From a checkpoint of a small transformer trained on Wikipedia: 16 layers.
MLP neurons of a small language model. Each row is named by its layer, matrix (gate and up: input weights) and neuron, and shows model dimensions 272-367. Each number is 500 + 50 x the weight over its row's rms, rounded and kept within 0 to 999. Numbers have three digits each. A neuron's up and down rows have the sign that makes its largest values positive.
A block is one neuron, or neurons of one layer that tend to fire together. Before each block is what it responds to, as a language model described it from the Wikipedia text at the highest values.

Before a name value
L6.gate51:557469570531535563524460577565524469456493518501506523456550564469566437530436537457467544516359500489420430418517477489436421502511535513574549561473511430541429466491492543441445463535493516507429498580538424528538420521469518501531521451464530510485429533476546555543470475512456508627
L6.up51:508450408514489543463523443601411563485553489433565580552493484467470476599481530480525452504428516540429428571492393567486492503450469466459513555513515473361469594468474450452471513464479502519512465518492541518565560531479439450556551524583459483415463551594472488489443464485476523622
L6.gate703:527517504474522505630547587507513516569552543459487480573515555438511473471501586475447442525413500499497455499519486494573594445541514515462501501464393474438493530552440536508493464454445513475493619444472420521585485518507449512445475488494495493584554439501546539500483439534509602476
L6.up703:487489483494479442417560434561447465443506520489531566474436498537454500451521567473488520431456521580635499445449533450458485487446474488538430573551539587539480503609461581545501513464519485563521494446511527509445467602456522448422545446428564597509523466446461528507511549462443478494

Transitive and causative verbs
L9.gate100:531436464536426413511477506615519487542476557477581514607515425575477416434473526532492564480533573495462500372457474524450464501529450559571522481418543526555523489502599424464532543560504478505483477497464460511494502442458475475583483523461612387440448514515528515490477497551494490459
L9.up100:432457437480462455479478483499482505477457545447546494471545533499459487538447515495494555437429553475429446462540581474489471406518575564483546446498562540457461544423525423497444468567559457514472419584524472466477544486454497428497534415455542509471565456462496491496458512445440499580
L9.gate822:486588480474513467521472543598499523492528475539541507512499512575533596461499448490465524451422554587441583525438468521424438491567525486502505435441490475496491594456488433543531553563471490532447472538491422531420561537400455492597533455499496534560567487425441527405534474418433496563
L9.up822:475541544448469497528462528548569508510403515427479482586586372446480474491581538557475478427490474499528540560506478487531381388494426529484404608583474534587485487475537478460454543419492423454392562462592448489519454474587563449515441444559559461407461534550467481419498420454516570460
L9.gate938:465470526606443501538509513674489416490496596501482496431567514466504486511503485501515444484455568429561526488510476506481485455526576544464568520536499533533480482525562495527516499483504516469514574481484456454449534564496498484529468448633548571549468475498566499421542452520480529477
L9.up938:433471479475516560329511487452544470475588510524486428517517554516487423406547493518543465494383542445511458423476461472541519532545557469443582474437504527495472524512518528481430454580426531492505565500558412451486568577423407456474629533517539537522451565495471511379480426468512466463
L9.gate1000:440465476513471558460470502511471479575576487449496559534535538353458471468425445569501559440478449418418452528523460512421432493585505494531490529530453514527496406468462499462445446462492442441461479438672569356425477491546541555495482501476500599464462545522476434406470418525570568515
L9.up1000:480437527499470564524521517603582562539476504543514550449503527420448459435424469491501508497393464531570476462493512487425533441517483497526400516398433522595530439452495531459561489516500523566492457447463458521394521439431501461446454469441445504532540496542433545576562495477499471532

Noun-phrase determiners after prepositions
L10.gate110:447495606490558448519493508575526446520484555507490564514584534472388549508476514463538531503480406507555467428530508571420560472468548444458556544501492478560579557389509491470454446538470522589518446551487448596439405521487481600416479529585409472532557410475481575515460464619513492442
L10.up110:498475432470412529455446491523536593476469531575536612489504526475472532466519456558484595551458517480465451454553523431516467453499504584536473532451529472565520501505470490489526419445546603511551562519476477518549451540526478496414553501492490527538530482559454509553515575526488533531
L10.gate191:487513416508552427495473548525420463532569524454467565515467481491549472612441581548435529556498486570461538570484497522481499453478478464527476499536436479482462487562438474567481506587428610527533474424607525407546450600548474497454411539492508582522538415454572513552472495472467535541
L10.up191:470411508464483516385519470504458527426501489534437538581530476475528465523564589491507445557480377471498357603472462499493513387476531492489549443483477513538569491410468550575485544484551449506568505450534434472527511509564470469548507505486579475510480544496507538529460479526472537526
L10.gate277:440522392460540496484396481536530464485550500511590547488580461487432493537432609460468500529459550469459454489485427544445489429579521466448437588511462509549560511533480468475544401481447541521510597497499557443442492565488571457461465504519521488453530556561513448536538419615466576499
L10.up277:388466456467522426490451426544471536490522593502623485577491506536445473546502486517509468524539461477523465527571423568549520539499567419516551427405480481497510542450502497579500530519498643506517554537547476455425438634546513467579502487439463483480418424565551428493539484607476512427
L10.gate302:476534460529496480530514555456490530462431448394512576572539530499455499568434537624523522463404497513557508436454429492512502481575512485378548519472490508562499484483500523523534356410511475591457508457544538524586458494542558599458426515468434485521485502513443528541476447512507411506
L10.up302:499507466527554555614527530578493531441513466420526498451539600456497575469514490476472492589531573396498502501525557547510483513500530610485458533553441499483490532532583539462536517559498550424441467668579549509481471493386585536559539360505556514463465588531456535543486523512484482556
L10.gate333:490519545511548532555543503518516470547436390546476480551513498504565526467510466510481474495481556425528452534549516492477430573552452435451382466519603517555479420572507526446474460486514480524554475500467558459514468602564491585409431447558396569477556410554444519506427558445482571494
L10.up333:561515503496448587474442500507474508519519570578569598521434451448469495522586513487551499449560491521538442513525580496488566413422509509594440527552533443460413515541511503467457464490504442563582511492527540502450490573554483465528465483486548577456502512562507469486510476480476492533
L10.gate544:476536477519561440567431556580490491466473466676419456548546475542447559465505407554494514465466507514528494436492483517526457446475474400582449411467480506513560492440536486498498478494568442582521495559472539475439502538492478485478522458580630547456490508558538436457466512544481514584
L10.up544:571503551607600455468487524546483471633463476540526472474512558546558563549586466612557494498446585549506569540590512455541494416539517538488530461512582503458543511601440506429398478564490476511504440590475430473431500618542446525611521511567529502603544458467548475477453524518403429446
L10.gate824:526494606416497530508473507571511497583516487527544522438512506464429513484415473480431480392444446573503461540494495563501486449492493506550432497517476442453388556536463485439534550442585526582569539427529501435542556453449498539545456549504479432460445362444490620505553445552517546529
L10.up824:548449451510501546486463535470472601564526555565490524563476537377507564533508495498474570507532433504506453560480558519468399562513455516532405503583500549496521548553411579398529468487581410482568426382465562532502491482499488572518510572539474487551571521462446490501418476530436514555
L10.gate928:393534489447406570482477538615513497517475444427545535523477461514562477465433474547533543500458466509493478450622507460451482425428572509548523432510507520463475461510429433521489504490460620603484593545547493496509454496481535473436516515436391497516465504505550500463501374505547580466
L10.up928:461460465513435498552493463480544498574410569501491587533484548529475551415477534553506492449462446549503511503533607470503462586553511562407558579526596568465416556443518564544526536499495521490523432538415482574488479522513445582587429517515473500448623587410532564510427460530435468563

Clause-linking "with"
L6.gate271:388472472493440427554448584519612470512559495615493498535443459476550464497447422450448535521503532410513473506505588515532481524566490456492478508535470555384550478589627542529492545557514562588488483562502500562478465557505469474413487542537427451584523544381451477505539462419504524499
L6.up271:586511455589429476544413441504496529542432499578423469482503446523412451485399477535479549456529521447530482564428554508503525472532463384477409555557471497492491507471570507461477424498492508487486489450548418519429484462524500516481481501508487432472547452424572491501495524490445574521
L6.gate361:449581540484463510511585457522569479500497450499531473475582491503499517588504475443437629495502560475550523431455546551516493513537523514584536512491551595515578659562485393566514476551495557467499573586401515493604441522470570572575488516493499574457448514473505548433518502446535534578
L6.up361:466461559560398551488546420420469495532504554474510447545520519484515531471412407465501582470552477500530504497542513401540415504581440534526510521517481526494510529482498444484416505578453527599512439547489474483500547497480417484485412497590444421457568427483557516477508599528477496513

Transitive verbs before objects
L10.gate65:456496626465491458491518451537540542489457393510525453474567562467441466462500563558538532460479557453464588508408427482524453436526520522478366541523531626498489452568552529571440608523489578462484562486439499389409566503473435487482527485407492464518491550513437538405609448425423536467
L10.up65:437531527463562492498529551574448489497558495436450507581492578534484511529510527441548550495545487552576526647453540544519483452601506470512480551532460528519521565565537448544430476523498526545451483406465411489404532593597511446531528448514535417485469525430459438446497361506439491529
L10.gate283:421436472549474505523519490488536525515467508480643477531526506427500434537444506515473432519451578603564503558467530480525516511476557485457487493550522592487512482569480463452467554473493514443453567511473519435476429469544490583466408445469434499561576550540436544499523518521540513418
L10.up283:467517484631433358558512535519497567489467429457448465464529574437504560453414598472443499417551495570549590474387568474575425547529511485509481512521468558551495517553524477465479456537488598494467476470494498526491506489486544471498537553503473482426505468440562496464410515479456501465
L10.gate412:422497490428410486519543553513412519503510425447465473529498445486526505514423482436561561507435514376507478495469543496517468486602482470532509554524553527419526527495483453520434516501456540548508530354525424490556429492479418554505524517555597570604479566446516564461468466420522452540
L10.up412:467498605554477522412528435545468477473492454532379448385539376494477491550622477659545517495502513382419446445562476428476507509440513540475419512469438549553445657510518553527469557557489504546551447473531427538470506454517430380526484376506503455496519429632538508496471520497411474481
L10.gate455:476585504589445412503527444485437482497461541550447599575468542516465414588410574500496564576411489474513485509456597480514463402505494429530420493520481535598517565436474455447453447539510496557504444448643526516470379416465522512526436515554484460489534535429481446442513474543360496617
L10.up455:594644488492428490566482475529626441629479466467520571573449546505459424424415518555445549536514527496493540469467509527554466419586589493513392462439465513406502508483542434441378557568538577606488541529495627497477532463419476440546490523478511554609538542447527490543488549452479561602
L10.gate589:471452488527468475559484538474474525525519489487574671525540496505481478531487538511523546514516441589579588548541442484473428478604441500482495529491563532434527478533491574417511542477416497537469630507430509444503441516507574487552450511506513507466550461485504535544563454600534491565
L10.up589:414428506443482520537529563575504525531466446599496559446507573437460506499429438526592481605437451504452481434422498527423505408514517664579381501514552455551494474637522492421488506562562466515520500497546507607482567506607468478538539549508504458417513511514484490552591447567468426513
L10.gate618:520522418452499534455449513528522597545440452533485565471451445490572479531526476578591479531494498394604517462487505482513511509355559440530504560464450529510457425526634503505515486518444543472464483553535518404432459438598460499504490474414523552469474524565442474496505500495435496467
L10.up618:435516498479418477531372502443453487430503541535517555522516457484569605519545465468560462535470456517424505383476397419403534433524524568492450535527461531516501467547626579436451468495423616498583517606535438529525494498522510551583485462453515480559536481542472490533534492581522426504
L10.gate937:518459532547539503564483495486503533556562500543474457474527507460538612572476571563503512450516444448591529511531472437489607411526498518513482477482517550573451505550489399525429493553541491536494541637493558391449458444467502407465402551590590586522509531468515511485518504445489544606
L10.up937:480479493368607475531451507625506516461519578443545490629549445474542414428453413474506480561493587492528501524383494504427500416538569561492466482537496517489525474494547512470408561510554425530495433518593443417532439610524545524567462544444492552518475482452474468451560555547489458519
L10.gate962:456439528390496508446539464528432548489429527544417590582539554454498459412516526512505517475501511447524547551559551532489536452565393529471420592472579585525498551508546508452482513529518520481452552547513463493468472487511487458456410428530397476499554446499512448449486497419484448552
L10.up962:509458463485472492478448495632530589525504478560562529485567523444497456422508609565503541485508370498537452534406407517488555496587502510530496576498553469497518491576538469573554463481417483522599475503503560526469493477487362468496467497491525513516471486560462405496514604448488502506

Article after preposition
L9.gate76:478533361464494515525532451550464491444482475495433503476526435472476426553468538465516456515515433493507541560486471483601539510478442433542572496534545466449578508580521581486495428480485475426570554505437396493474516552462582512512487484534422478572488433509476412565416497508377506497
L9.up76:473604443493568481541485470621514449608495575447530552546490425516497562485619550546513507516487547530513545627507467529448561498472476486532513543533466413464560639456526519484564555487393456455455567539515597589488528571427499567435523527516558524537485562420535512387495558461500563485
L9.gate134:483512537596578466483446527527462606593493554496490513547513520579545398538550543543505556499500562439520464478441438460559498556484531621461518481505459489492432573493432413515445509440418524463513547478561518548416533465527559482508523427499583499539516539498477434553530463501581411453
L9.up134:574520372611478467512447509549534485450388497407529459490497511481457513520573559493497476535450453490570473523506455512472465576609422536500505556487453519483519500488443493501456482493510548511502500485405586510505484578568624501539561541594468476510661541508473432544498552507409448506
L9.gate271:480476595342497448463482567571542589460489554445531531508522472477432484549494560490463530519519462437525527531433450464458547522473492541569515512458513474426643546453600514533512472424391526538556532380477535561413523594519438510487474464514450494534424456486535562588567482518465391357
L9.up271:469479595644526608463575570500432526432539488470570415454573497455416563493563504386494548436481457508571488566498470472509573513420530504509535561570555443591404617561548475566553507538512545439548555515533389444527408557570510514514474495526508544560586503462479444548532479470451573576
L9.gate303:515527447570503578522474465467539513519482594512562530515533503399454573594510452489516523461535567524482463533540405492527474498455527544524461476416488583453520525505535474486526418513497430531431422519447482533483425433476537520537548434466552503526465467487450521574602485514557473414
L9.up303:512577470608513545559536485471513498471534483550506557433608380471502563432528511428488479542533490377536550457475560454556555432512563442470567515454506448527524544405450537476543424484537577531522520509577532550473542453622549490447563540478575519559597499529520527627469392431483481497